From a checkpoint of a small transformer trained on Wikipedia.
Size: 11 layers, width 576, 18 heads of 32, MLP 2304 squared ReLU, vocabulary 19531, 55.5M parameters.
Architecture: learned positions, tied embeddings.
Training: a variant of Muon for these matrices, 441M tokens, 3362 steps.
MLP neurons of a small language model. Each row is named by its layer, matrix (up: input weights) and neuron, and shows model dimensions 48-143. Each number is 500 + 50 x the weight over its row's rms, rounded and kept within 0 to 999. Numbers have three digits each.
After each neuron's rows, "fires in" lists the words (lower case) most often at its 100 highest values on Wikipedia text that the model never trained on.

L7.up225:431433447547486502546487521535549470457517542359450501490448522411522511546418562571429425514526632472518451641515471521483509462530495549536556529505438526593523537489499531512526433491515564500506519467485514568533449503430527546455536449486563532508546510489606536435502454523559411454
fires in: "to", "soon", "eventually", "before", "not"

L5.up256:611396560515567529577470490533570508426522527492464541573482554469492489454572529479489480467529446415565522566484534429453384544585496483491374467493515529552469420544465520466496441492505525590506535461547496471537428434547527405518534523460516532477481525502450505469599521422552500491
fires in: "from", "in", "since", "between", "until", "before"

L5.up51:560444528454499502538526559460505536412511514496449571517452538513502502526552487404435517465518454525498467494492544498527457565477465502490491461529482455383478411592498500510506427538568486493579508554449438548548483566469552483474567550504477554512454472541491488500503530533553452503
fires in: "for", "of", "after", "to", "see", "before"

L5.up145:454445482430446514585598520463498512465494543487475513425473475574420478432506431413542549455572502496459484515578420587452550461553534515566508459501483481481575535517572460548531582536414462541508566496444396497546553412578497584476423501478505510572555516518541435532496530535490440442
fires in: "and"

L7.up1219:411504525510486523410440451484513551508483481595460615411487591543591464473505503528423566446513440525535543559486559437466530520526590449463503409453584519515417522439624595526431472514482523531488508456521570455453519596559435429506501536522500428526411570363524511522529527498587497550
fires in: "and", "he", "to", "in"

L7.up2155:560464462447525449498454531493528545544462476568479527423496401442578585487481490452447501530419454540539368503535468497574499492555454514421587562469479459477541466491570376483489585558550491457521573471452457499504422467492508570489458513428461507511504481495484538412543542583501506573
fires in: "of", "the", "villarreal", "was"

L5.up2:499548620429472491543546517545533520531514517493487495484553558433543508551549418466527544518457468499472429412567497466440456506541499459523575580480583538443528429510481507406479519490541538482517464517566526422433510556511428501480590499404466411426517510487494517523483504388491559557
fires in: "his", "its", "their", "her", "on"

L7.up345:488494501524496531505446386485486524501554485502551531496387541601543489452433617554483484462525491555614581393472438480405474433545444510580553492420500519593437473446474552489528467537506439432490556519524499533393457413477494467485431545508513477505616519525472562538520428530626483540
fires in: "and", "in", "with", "points", "touchdowns", "rebounds"

L7.up244:523422397494525522501491625475500450423473509496494415504542542452423480531453511527546506507501521538473483607561559545502553512389465426502461533472491529531518541517497551462564448578478479553488444428419538377576411553419488463489593411595459499571399493463497440541452599559538557439
fires in: "the", "s", "its", "his"

L7.up1956:618522463499512565444475438534481538546519522481570434557384533588499456394447458518483553481453475446614486416472518435441513504555478490550503465539459565503490605504432459471450456502361535512582483586549569473535427526433429489525564467502539440641585571473449552457599393570485492616
fires in: "a"

L7.up1487:504450566519586500576469520568510483462527560396541498509514568493488510474572499511529441411446478506505459516473472530456502469522472464490495559459466436611512411569494429533532392472550472474526544428577457571447528520514471463552499563504518409553489489531500473562538545458472540443
fires in: "the", "hockey", "basketball"

L7.up2142:585483488492457516511521568556436481458410469510411524571609505452473463416552376485510478535468521494506490540500498414503512436475522545489602398497404533559493527447517495384481524518519474576523545539439506489457466560478479593460539526455487535553482492461494452444517510533472560581
fires in: "general", "eastern", "central", "national"

L5.up1401:515491512374538410498589544563422633440484464474520511409487488513488639470432452528500507524465523519380552494590497466483508644428476470494565513463505531464494496535497522470465522468494440554456489522465485465495420461544448578528557581556459422509455434507491477394476550473595478458
fires in: "the", "of", "his", "to", "its"

L7.up1004:528496524536476420625488513557497556552517503563536403470526504474507518420636519528481546502526519448484517477579579543517551443582555551505493420577505514566614424616525512497456553581457508537528443458498505535428557523496475450523525418536427540545521500546513485502436446474632443506
fires in: "is", "was", "are", "were"

L7.up1904:548486522567563517503474453529485402530506421460474479531543487517506473549529442429529505423525458494469428497537526546482483434470495448541507421397601458521488524587544446512600594452514413454496435467511501427515487503450502574454472498552515428480492515599495549440558512450512463433
fires in: "the", "its"

L7.up1588:337500593420487458533497569576515479543470473473593436518461441431521541493492522533417414508602493510457402443479499515499511460528359461582454572487496532501545526403558455487500536470515466507561560594477571388448536481446465577536502506461473469516455571562493487480508539474452516487
fires in: "in", "the", "of", "homey", "royal"

L5.up21:538553457571446500532437511498561463517482467502402573420450471602551523485539546494568447472499521535458562560457496441513497548561508512544554481537544492412510655474608581495473525480501487520461621504445445558547578506613444512474476445551553381509503541553589436476502532493556508469
fires in: "and", "with"

L7.up114:450498515547484494448571444550501437504582518587508457489494483550451540551485564339588505491570488585467411523442493453566454570482380438485529461433544497452461364504474503487400472536516427540629483503531526566485494574529565498490531466431571490420576546479539493466518546478467515475
fires in: "the", "his", "her", "s"

L7.up167:461488539439500438526498477484412462517533501518469463521534583490573579523569548484537466443622474458396545471563538500476469518569478444602451467439410443529552417481377519512418537565511403553534504463479541511518421448520456440471479514543523525478492449571533374464490531556505468487
fires in: "the", "his", "its", "our", "s"

L5.up194:555501502551413602585481517422490491419515520467508566468601477516445533484412533504492478489569594537521541445480560492575385506402474547448476508501490458496493513507442565447411580527452465522625479522553498513511519602430434438385524460547464546516544371467449513446492514430532570543
fires in: "as", "called", "name", "the", "named"

L7.up1090:466454433541427535450546448481468526458492541566479487498541433461641391526476460463588464462404543550476534453488518450476548525647494461483480481557538504451458531517600440524565573587505576528473530616404526551516466517497571543473471395548550623514510613508478464551564345538535492508
fires in: "for", "further", "out"

L7.up1541:582573483461519570428505522481445463536496520523478502430535508548573455584435482564540512495533507454443539472478473496536595506476491441456471464496440626571465576367414519500406483467514515548463488418437511494609505529477511558537476561520447506547528512514521482563511522586441502534
fires in: "was", "were", "and", "much"

L7.up2143:464475489523471505437381444461434462474447386558506406374487527492498489537517378454525422486607486560382424543591420502455513578572516437506512524512486440396581615492479551563452401581529495586527520434448616440494497464492511581542485475510544470481471477492367490524478456568514508419
fires in: "his", "s", "and", "its"

L5.up846:581540394446490476510558552486532481501540528521467559561454469480503568412609498432540506500547664496512417533545520563542454423486483426499469393368450518437522455480498505410464505489493563495458457435516492437542566589485530523476522392455477454494529491561561566491548471417515490492
fires in: "and", "to", "with", "appear"

L5.up641:474511522469570417554470516562517513465489519603505482435438550570554508480548462568500425465423435499563475558432492504458488480532605623474576516470486466473553420628574562469405578513477508484536424465493555568480551537406540426564485613518502462429491566487504513485490536434578515418
fires in: "on", "in", "the"

L5.up566:429514501558383459544519492528509536501478562506424543542576511486514532527496528440552444592393482472522443529457560538522555511494585462425515496591454502496473459541448441610496324493579547569493579490568499521487465434552601447566553438487447532524505528469508471482582450469506489450
fires in: "from", "of", "de", "to", "van", "living"

L5.up642:467514556522574537498388501429507501480537523519453480457512463431446453468510454577573433524523560482479435533445583484497481503512492477563454397544464454542525458586471576467502400528459458449457488480461507490477496510479580493518482470495406484487511501398571471550485388611605553447
fires in: "to", "of", "from", "by", "with"

L5.up978:508452461542451493411418493514455508457545492548524482503548471500605515514504496502519544504519569578409503440468499458403485475449500544486472553446538516514472570549396449565484437466576513407558550447453536562459406536604597581437535476439515566480495515423596474396544511508524407421
fires in: "the", "of", "reception", "critical", "early", "to"

L7.up1276:551428386479489522433471427490595404463472552507504532521574544442550529498524426495555506437391496557483577480532455545534565466540544424522563540496461457516482619469473572501492489526515455491481532444499553541415431493476560484456545470434450517454500480504635465460473565509467539473
fires in: "the", "when", "there", "where", "at"

L5.up2092:488417391485437579460456482463592432514581469475585443484449494535617506499513498503527484459542368552469457601531506500448538481541437567528505488517418470494496543461610559538538658450434478433501452367510431530533504526553481520497540542532505526588539522460452483555528412533477453472
fires in: "was", "is", "were", "can", "are"

L5.up762:426531457485487499457493498477508582523499561514624516578571446549506462443440527571626489523513464529562528443448505475468513443468531437473436484456504619553517549514462484494464549429484496521454480482556543490473527489355451484451518536531478506513536523464462635485460514483462452437
fires in: "in", "the", "by", "at"

L7.up372:489505420496535470557513403498490524527422505580526572504534373507557437416468439545460472475484498487534512510500499571428461547442592473502450474484465440458493534555522449611484458559554546496438564395552470442472486520567523558485550483561469507527445459547546458464552582441526519387
fires in: "of", "to", "for", "massachusetts", "detroit", "in"

L7.up1741:516439564512545518534464484485447455435517517488394473485528440518485474503515433462486533480472557512524544471544479513560545516514496528482423569484475464525456465506528535497439469505473436485525577465503448508501433594478509457520394478449609529477520410509525556457566462516509513414
fires in: "the"

L5.up1356:540521472517460474484505454505417458530504558639519524466451498585445468474433460477470583400548413520494506409524491464477402489504450465489497558508458445412494510488548495493498602462514528548480513474501602477537572415458526480541546472438497463601533444550445446513532545496550487507
fires in: "for", "a", "of"

L5.up1549:594499496462513524507421490522509536428522470518592505475483538478516514447482528513532460560456533425555535510518474473516545564488465475389481451537545476502485642463610504529429500548484588507530501522500437433488478503400527479463485532496556518502539455489549596449522514582545579573
fires in: "two", "three", "several", "four", "six", "are"

L5.up2040:566543559518564519480579461497456419618446478551538511583487505548443483453458488412507492501513519435491468469562524579506520535578483567435608512496528435530473446528511524503462475493573440470528481527399538541497474458394449482526503586462538418532481472481510462471509479508575561597
fires in: "the", "his", "her", "two"

L5.up1487:534548462482497472538516496553591530492537571505438449444491508433380491514556538525509510510558427529520476537533372549468385522502554507495390517597423508459428423478497529498504459501439510592491512468561522555496552519507508497593460534520536624565517490544517538552463544495464502521
fires in: "been", "for", "time", "to"

L5.up1298:530596465436520600500556476539466454578546554384446467510557492528554570459522546387528493439460479404497539586556505415461507601585504501465529450554574587536444508536439536576427511499464569502509431464353505471477467449468567510474495488457498455527537507548552420513557515518529530507
fires in: "was", "is", "were", "are"

L7.up586:442488458451465549523508633469526488561411506379504550472614496490494536577452511550467462505533410502547461575561428521492459592432485535442447465542520508537491470485667494530480506540475456303483508443403524609415481522521542357531461415535520489535515530509586549446503516445582458493
fires in: "to", "not", "t"

L5.up93:507453480555494568516514503538556475482517547529494558506510545542472498493475540591536481599487468487569495535463565452522461365568561591431479472438578427459555549436492487503532563492410550547482489493549535565481458474534520490556491506534493418474562594468517452561427485388518441447
fires in: "under", "with", "on", "by", "along", "in"

L5.up1748:465598460578511522442490453484503451503472394444458469532555467485421536472533545536531588511533483520587534500526558508462516552621450511520428540613486522532376567492616499504504497516488571405453533482406519501621489436432493574456438393440550501653446488572566524571575525554459448464
fires in: "to", "well", "that", "who", "he", "and"

L7.up1315:549464439506457447574527427469568501520599478494549521564448450551496460457613557437587549541442517495501511422496538452487581446536518590488567446457472487436525503515540565509376491561523565480521492541457573495541526424411563572466475589521443459542467519477481544437527524474552481521
fires in: "after", "his"

L5.up759:483517545529494456383480471386451485482502450540588514528478471449520437635474495498429446402582452483466551447485420547506584476473533414515514539489552489464497533490441555533408521437440546603419483451531520490469420513474480447509490472482543428541543475531486421521584497568517513520
fires in: "there", "other", "more", "their", "the"

L5.up1616:408467593533425528453479458511548500579510491546621381525440500467486597521405492577496508478446453467426527499492472520568561482593580537532485485529441371497572496471444515502547581454451502545530456605467518503580541456472401489517451503567490459536416417559497488497497458497513519416
fires in: "all", "among", "of", "to", "some"

L7.up1919:518503462414623456489444405548498471475463461515552471516495475466424513498455595564461474509467605550538433484552574496419473399434533491467499456484484492559542463465558500499554493551418456570530459453445483512536625514445498555539517557517369552479519425390452516472529443516556490476
fires in: "was", "is", "were", "and"

L5.up1734:439412467510487590497445462504521497481440463552441467506583435474513522529462511564544526523419590585415488487459503446471448514500505486449455476456395548607462471513518521584520564478501552509512541529489562576480516402478557380431422447502466620495522460537505542502514482520466452471
fires in: "and", "is", "was", "der"

L7.up844:496568498492488534415532603509552471467486400467445470501487495463601557466445493482469506576672501521496619502580487526530475570537542482562526497517496515562536432454440384431528549565518477504550491514454525462574459477483604519420553464538527490530510460497491520373563548493485504508
fires in: "and", "to", "the", "his", "of", "s"

L5.up1142:506462548577471501479480422441542343523439535490536542511492572507448526462453495520552504516492601452426528534518488512428372492426551492434554484530594575529515553554470492534522555512514478485513532520495575482507431569422471577482467486426489471550549468531548517491543480596461506432
fires in: "the", "of", "his", "s"

L5.up296:466523524468584521509430541429574456536578584424476541438607529562550513454512595491404514489424493487418403510529533487461475549532518523557487497512461522466412474610556477470507523636450569473494512427458524475473532507496491551533524509467582498463609516505467379544528520495503470492
fires in: "was", "is", "game", "it"

L7.up238:493465499470553481503523498466447568499571434417453449522491570518514483561447618474586501535504520487448480539550456519537575552580487436546500514535618535512518533455472484464444412525560411522484418463479527475532515522490530541444496530474536496487511533489487440535519499459540436506
fires in: "the", "its", "very"

L7.up1988:468418442460507507520563534473514486459470503391466605482571541553520500528433478507513457473534473538537563577447518476520497498590487490549449456501493534523511478551429509422379484443563592523569451536466457567513425502500520465525493328470513545470633512488430548462523503426575418444
fires in: "has", "had", "to", "can", "on"

L7.up1886:482447537474554469553390459445502476515481486442466425522506496391458525508464494401516493508538539455576562426499539410481395606543649505435466491512485502490446516517596541544497528502456523456595564554521502627526484474512497500581434470513519564480593487466558510513540457546538519538
fires in: "to", "can", "could", "t", "would"

L7.up1116:606505501538512503532475472591521538581506459518560516475459572526455419526466531543466538392446555454518392419540472557519480462564595473508462652502514387501551516480481524460548496613520509529527545479459555429540672465536433557562592522465478564555553544485615523529507551536489517481
fires in: "a", "two"

L7.up2247:537475500475473519492475475516477459461572499367517459528524525559429511442492527645510468487439490459380442518480495600503502498571590471508569522474472406462496513375511541427441516614521489462606494423505506536512533522479475493522521439552474427488568537467439579501492522484543430435
fires in: "to", "with", "had", "received"

L5.up706:578514412478500445508598419521471597540466521455558509458550518430460550450524479520496527464532534538432491492614511467495481561528511489531601495495564492492496514535494474467513527546581438478409540513455531503411478349429459430523515488519372451403547441519542490441532507488513545533
fires in: "his"

L7.up2290:480474418574463548427499554445525496503392479527464486473522501549527599511473586499475547492474560420490440425652541441501485556439463505488571483430530533478403541504535461442451522497526512586504598499489483464467462584469481531470480437451469416464549482529503527431529481484460510471
fires in: "of", "the", "a", "s"

L7.up817:525487496529462534439569532421446406533452591483561448534515475603467416531485554528494482458599549507491426368615544561554472569597507474491512452485539460587440459494422528501407557419473440499538574446590539514455420464548515525473573443565501460507498473519492436545517537479540470478
fires in: "the", "her", "in", "their", "a", "its"

L7.up1386:492531513550413437442429503429357522468549504436465486505556430521463431506501501536456430463473487507494442473499443449488532505506401408507465489447476487469539552473467530557483433420600483523490467477548594492561516491539496518393547397497414517472538462500557458561529386477502520471
fires in: "s", "the", "its", "their", "whose", "same"

L7.up670:417521499495485441585490535471539454451573521455452531455534519429531455493595516491621438501495456518502558421452521497505580549471523545487520446411375497501420551492581526613498572565580450495513564511479542436446492443415554553506531470472445447503471531500383530456452491496452574391
fires in: "at", "in", "the"

L5.up209:491431663516523534508499529399508454474531517489528563546494554509528496426520493484561471584514536452491454456542470391409465522439488585537467483457536419541478550429479495493427509477459565444569478548501449523450548542419435453509544525546516481468533487514500520508547500574550537434
fires in: "in", "the", "new"

L5.up2286:570520486513500497528471474467549517462480437556488363517511421476535511501527456507441546500491470563568403580415495505520559505537470497505442486476525510527528433560512436458509469460457448514491472540517641488490500528435580551388536448541468528499520510563459491455475491458446530547
fires in: "that", "those", "the", "than", "to"

L7.up852:543495598505498488479601519496575502440490444512591440647442434438466468578484491565443537439367509482523525561507598488484438407507552475415438504498490553558437433510536638341479503551493393604495447518426463502525492447514385472492407536537482603502525456371558531476511473510413470492
fires in: "was", "been", "is"

L5.up1154:456498427527435424537495501531572453522616451523652429467515379544503516544551546511544532498488548447498472557520612506528561481501507509506545557459474419526446580528527585455462529457487479463497531514513555531520551402493494461438429556460492437464484493506486513540491484406551420520
fires in: "in", "april", "1921"

L7.up1510:500499467493461548443579478441503537528469556490535526410457408568556586468419547449576449444464567572525419474465477540508580588428481522456443456485353554506522483472646494449478536469497517488569472502480485477534584561560524540515545508638430510476513570583450472535506500509511573545
fires in: "at", "in", "to", "make", "makes"

L5.up571:484505492441471476490569520512439524512520540537507548375451477518540466425521430542447486454476544434562602444498446460517417496456570434431406454540415467459486502459500495458504494506546590547507501508452475574509493549506520444519471483497483448536423494440439417530455410549501475571
fires in: "out", "up", "down", "founded"

L7.up292:529435539470504569498504517565448522506485482459487519451413435485562516510537449524498490484512454454516523540598443574489496529553522424465562442572535568569451539424396547533433507550555533517564417492405471607406427604438433423476459562447487602365522489448538482511546406578478419446
fires in: "to", "was", "would"

L7.up624:493435546459578540480515460485571423503425546481491472413496450501518573472458532425497378502429514532463493604471512438524589497539487514468478473449389408490548482479478586575560578530501547479449508408487454429528480488447461496559483485584409537611504494481516457482465366510421484525
fires in: "is", "most", "was", "now"

L5.up2212:483569487479505543497525515585552526427497578528455547550594441556456535420522542497512450505555428503372485384459484487439482459541510496420592422451518556422490511508544462512438550472498413580542496498461480520526488451475418555531584467473547413526465543581539492480455503491414475490
fires in: "with", "and", "his", "its", "their", "her"

L5.up1611:561512470440561495488477487456509514414415461421432384668504478456462543451520555479533452540524582503502441610440519570418496547480583569550505465511537484484454491445588517402491450516505496503506507492549534530500475448503523448495533472529487554454451493487457538465599571455538502497
fires in: "from", "between"

L5.up821:498525506481525489551439414479501543435464505502513402604469541512516479493518464533554453519487504429499524471538535517468510439525475497559425491453425374463485366565525500545515447506498459476461414472490528578528457512571559564545490504504407524347531518547415415473459453473508551470
fires in: "of", "this", "that", "from"

L7.up1991:411468499552530474434541465600568487516570475610475389399490498510520548506424483430470484493539492561444625455520510446421562535423430487505456570509554488521419401531456477422403446476550483575486526541562537477595474398535557546469506439476459551431473524469522518456596599423541441461
fires in: "the", "its", "s"

L5.up473:532436541520519514449558544481492439558537491498564542498504486423550446541493435462382540436501502484501517561633462570534497573415475447448570629514597462461471467511474525590519496461483558474474509560465477603528479500494478534560502538590411487386424540554441451501526540519524412492
fires in: "the", "these", "such", "their", "his", "to"

L5.up804:418464548423576482517553529364490494537505477512484399576468562477483567433545446457508515442494408581452549531520465514567475490486426532551470438441559467524447472483519470469490530618597409492421540439514623514606524548501464476474424532477517494507445470507376510555539520529597543502
fires in: "the", "to", "a", "least"

L5.up387:503538505542579608466488489544539482522459526476510513528570528512517490465585516499405499577491520557506428465489570479514509423438409448494465504486493510498549391470401578535479553458486510500468499482511372523441531595449513529575475399481512457362470501497501398587538510582514516522
fires in: "by", "name", "up", "from", "of"

L7.up1654:570487526463595478516505441534522453514549429560511505541487547466507516451480556479445508439469525517545475530463508453473492517486538447453516478509425515546513569536487569412402450488499522516450401510468549479504493492536426548426514449453518522495485556428559511557435493529458427469
fires in: "was", "been", "also"

L5.up131:535450535429563384556551601431477541503443549541455542525602440478511368457484530414482497475503537490411505458560515492428401529513481534552460412517490459432530534546531516556465474497546489606476543592383425556419478475507482470397450622528513541441524562561516531487446489502567530460
fires in: "of", "to"

L7.up1374:590467494568527573500458586535519496498440563435596448509643404576434475447499560562547485446446500510486437466497584631516561569493546475419454548537501465549583534514485485520498567497501520471473558456480545466543478525509530525511451504551371427523520566440475510444480484481494473448
fires in: "the", "this", "its", "median", "a"

L7.up804:590491551507432464501511515440547495442449460476377409594585483462505560536472445417499542551595468513460525423524429526487471502635523463532518456412518410437489534549502520503459539461500469498514477460653513435416486569460540541498576452477493493379509522563452503515503546588488502540
fires in: "the", "of", "his", "its", "to", "by"

L7.up651:492471411532533453567477493514489471511427576570456566449558475543531554502496601548467550523505557560525545485496412503450558485562434499443459415569474588626519542439591471455524569517527553513448559513394595480489433495521538556517559477448501438593585525533523469473526577433386511509
fires in: "but", "he", "to", "car", "and"

L5.up2067:498391471455503540497532542486497408467523483493499499548504456582452560490586545473387528346545558481573503571589451547536570524489411453452441580427502477564495549466482462459481485494522528606524542504499514474498438468575530573539497477504465485488547430549485475574514554469437482391
fires in: "the", "s", "his", "their", "her"

L5.up1186:609513443483537450578463464457544532423480554518453599589485400459489535428477484520455539478562583591545462546457520504436459467493499499420432505533489539461446581579545527485434479464506460455513454488414520509610540431492483559558488502453498490489496499558490550507549487550546489509
fires in: "of", "to", "and", "with"

L5.up662:467463477503471602497500496507559516589485547573483561559497450518563467487523478481564506462453549497394441480454412495498451526470421491557383486504468423526547547477549479536434433505440438517468610504420543496512491563468442464477561561461492522488601467505570599466550521436573485519
fires in: "is", "to", "be", "some", "was"

L5.up179:414498428460326483571472459522510488517500569535554490472478491493470585518492503575581477555541445373455563493443567456496571412455582612511545466437566451488456475503553525485524465462479464444602552507585546619474617422438481501552602561567469515457537556462547534506531508512517499449
fires in: "on", "in"

L7.up637:572510581378494498476580437566440465529520528524511452517457491586488481552564444453456406535514473515546540562517590445514526562607456402478422489455552501502531505524605485487486523552515526466598531518389526430475535494496426463488540525471473554494448530493454423456478555483538490523
fires in: "one", "a", "some", "no", "on", "each"

L5.up1287:469456471479462410483504474481540472470524539525508509460411500522451474524531524541585496497391503568501555429523511562494436491475528426525456429477373529587374498511542514585476511509483452459472526455571494512544507465472475503470482602570472516536549484555510505548531529514431472547
fires in: "in", "of", "at", "from", "on"

L5.up1092:605443430535465492477469478595385476449458451527484432493545530559566408521507454485458548544515513414516550411485518498469574387483464521496475461511450430449515588469493506488560503523519482494504466564405574509531471521570445449525495489449493471519472435549528459510573576464485571526
fires in: "another", "over", "a", "an", "than", "one"

L7.up1911:464510526464524463457430444474512531488458507512507549538513540505565565432530528426571548396426503498415381610520494432460440475530418442536466461453490480544449490525510420474489518501567612575503456501553448539486521480413501503488503428537506486513569516472431501578515471506569553479
fires in: "of", "in", "southern", "new", "western"

L7.up1870:503585546510499351487513509457482533478529482506483514533483542530521597506421423443507515521582470556457491496487539414521469575560526484547499476554518479423499573536575570477414472561534502512434430422461504560467462382434486436533495576509542436515504534527463490540533578504505442446
fires in: "the", "a", "s"

L7.up1381:615489412512519461487505465429460548520521558555496470494450524520560542487547610442504490472510470498525456504538576490486515526504480529505472354469519439534460484385540501546514555522469580549557499522562499551547497454502380469393456529465502498535424376500417412513429537489544511581
fires in: "on", "7"

L7.up1440:472500353458470579530508437463444476498559514528506380501515453480344494585490506544501443664484462473562461526529404463426502501481500432433473547531421450517553510435563563441605487545572520495510528533481501575522446586442476521465552479505410463474505385531539473532556440586470494461
fires in: "his", "s", "her", "their", "two"

L5.up1421:492457385496518517518507537406584509499455526444526543466483405525527436479446565454479618516529481476483571538511500541468488597393592414523467481424464521547455514478511545532549446473471455504467605502452420530503568461456507490480542597472521417490460554477517536480424534495479457552
fires in: "in", "at", "to", "with", "for", "behind"

L5.up1573:538533488466497484438319457470513459459494483509499449529560453554467539517559506389532430495461534528516422550557523441499411571552511333483493453532488528535503485532571482554561645493447589474601489460528614523509407421476520549566526451544490523469533578507500574437480474469492554488
fires in: "and", "of", "to", "s"

L7.up1834:500480526492435482525550536563502516461500515513571456533510507476489560530477485523520539521535501552579491469581568459510543554491522511491483470493463486476517462486545488496426528527392458552511526576526475400436485420500383407510544459605558540450440524579539487564583502394448594599
fires in: "of", "both", "all", "throughout"

L5.up2007:515499410424454474573553595495580572368407430531480500530405430495482530487508596427521477567555529514525511484510460477544549430578425489521489533466509479470441580445547452484524566550443420529554520448587493460528569488467431526486499449548434497554419467437453469517369541471499496489
fires in: "and", "his", "their", "its"

L5.up1947:542481513507470687523572542510535544451458428459554581486497487433572504495520465427494581444470565510503471487561488475473468456498514528531452469540460516595543561457497515481540455437450411475490486543508462482477432420422439612461367554410491475543463506464509560493438495524465416433
fires in: "and", "or", "was"

L5.up771:524494544574542461409581502538522454433577459481543555517450485437412436531517568447507470470465520438524517524512483474575527543482507432480381486508528528541413533506584443525503556556622547556505593456442503535610523435448443499558603525592500493532428532520540475480539439580440505581
fires in: "of", "as", "are", "was", "met", "is"

L5.up1048:412592615454522509443459458487426416539470462553584453462442338554491499540465500554488569493524490561449451447561456452501462449507462538503518490423508494498490528479466505514466584455442521499454468526400501507486552522491466556496437564453517463467542505528532629532588410508574530527
fires in: "south", "of", "to", "in", "states", "york"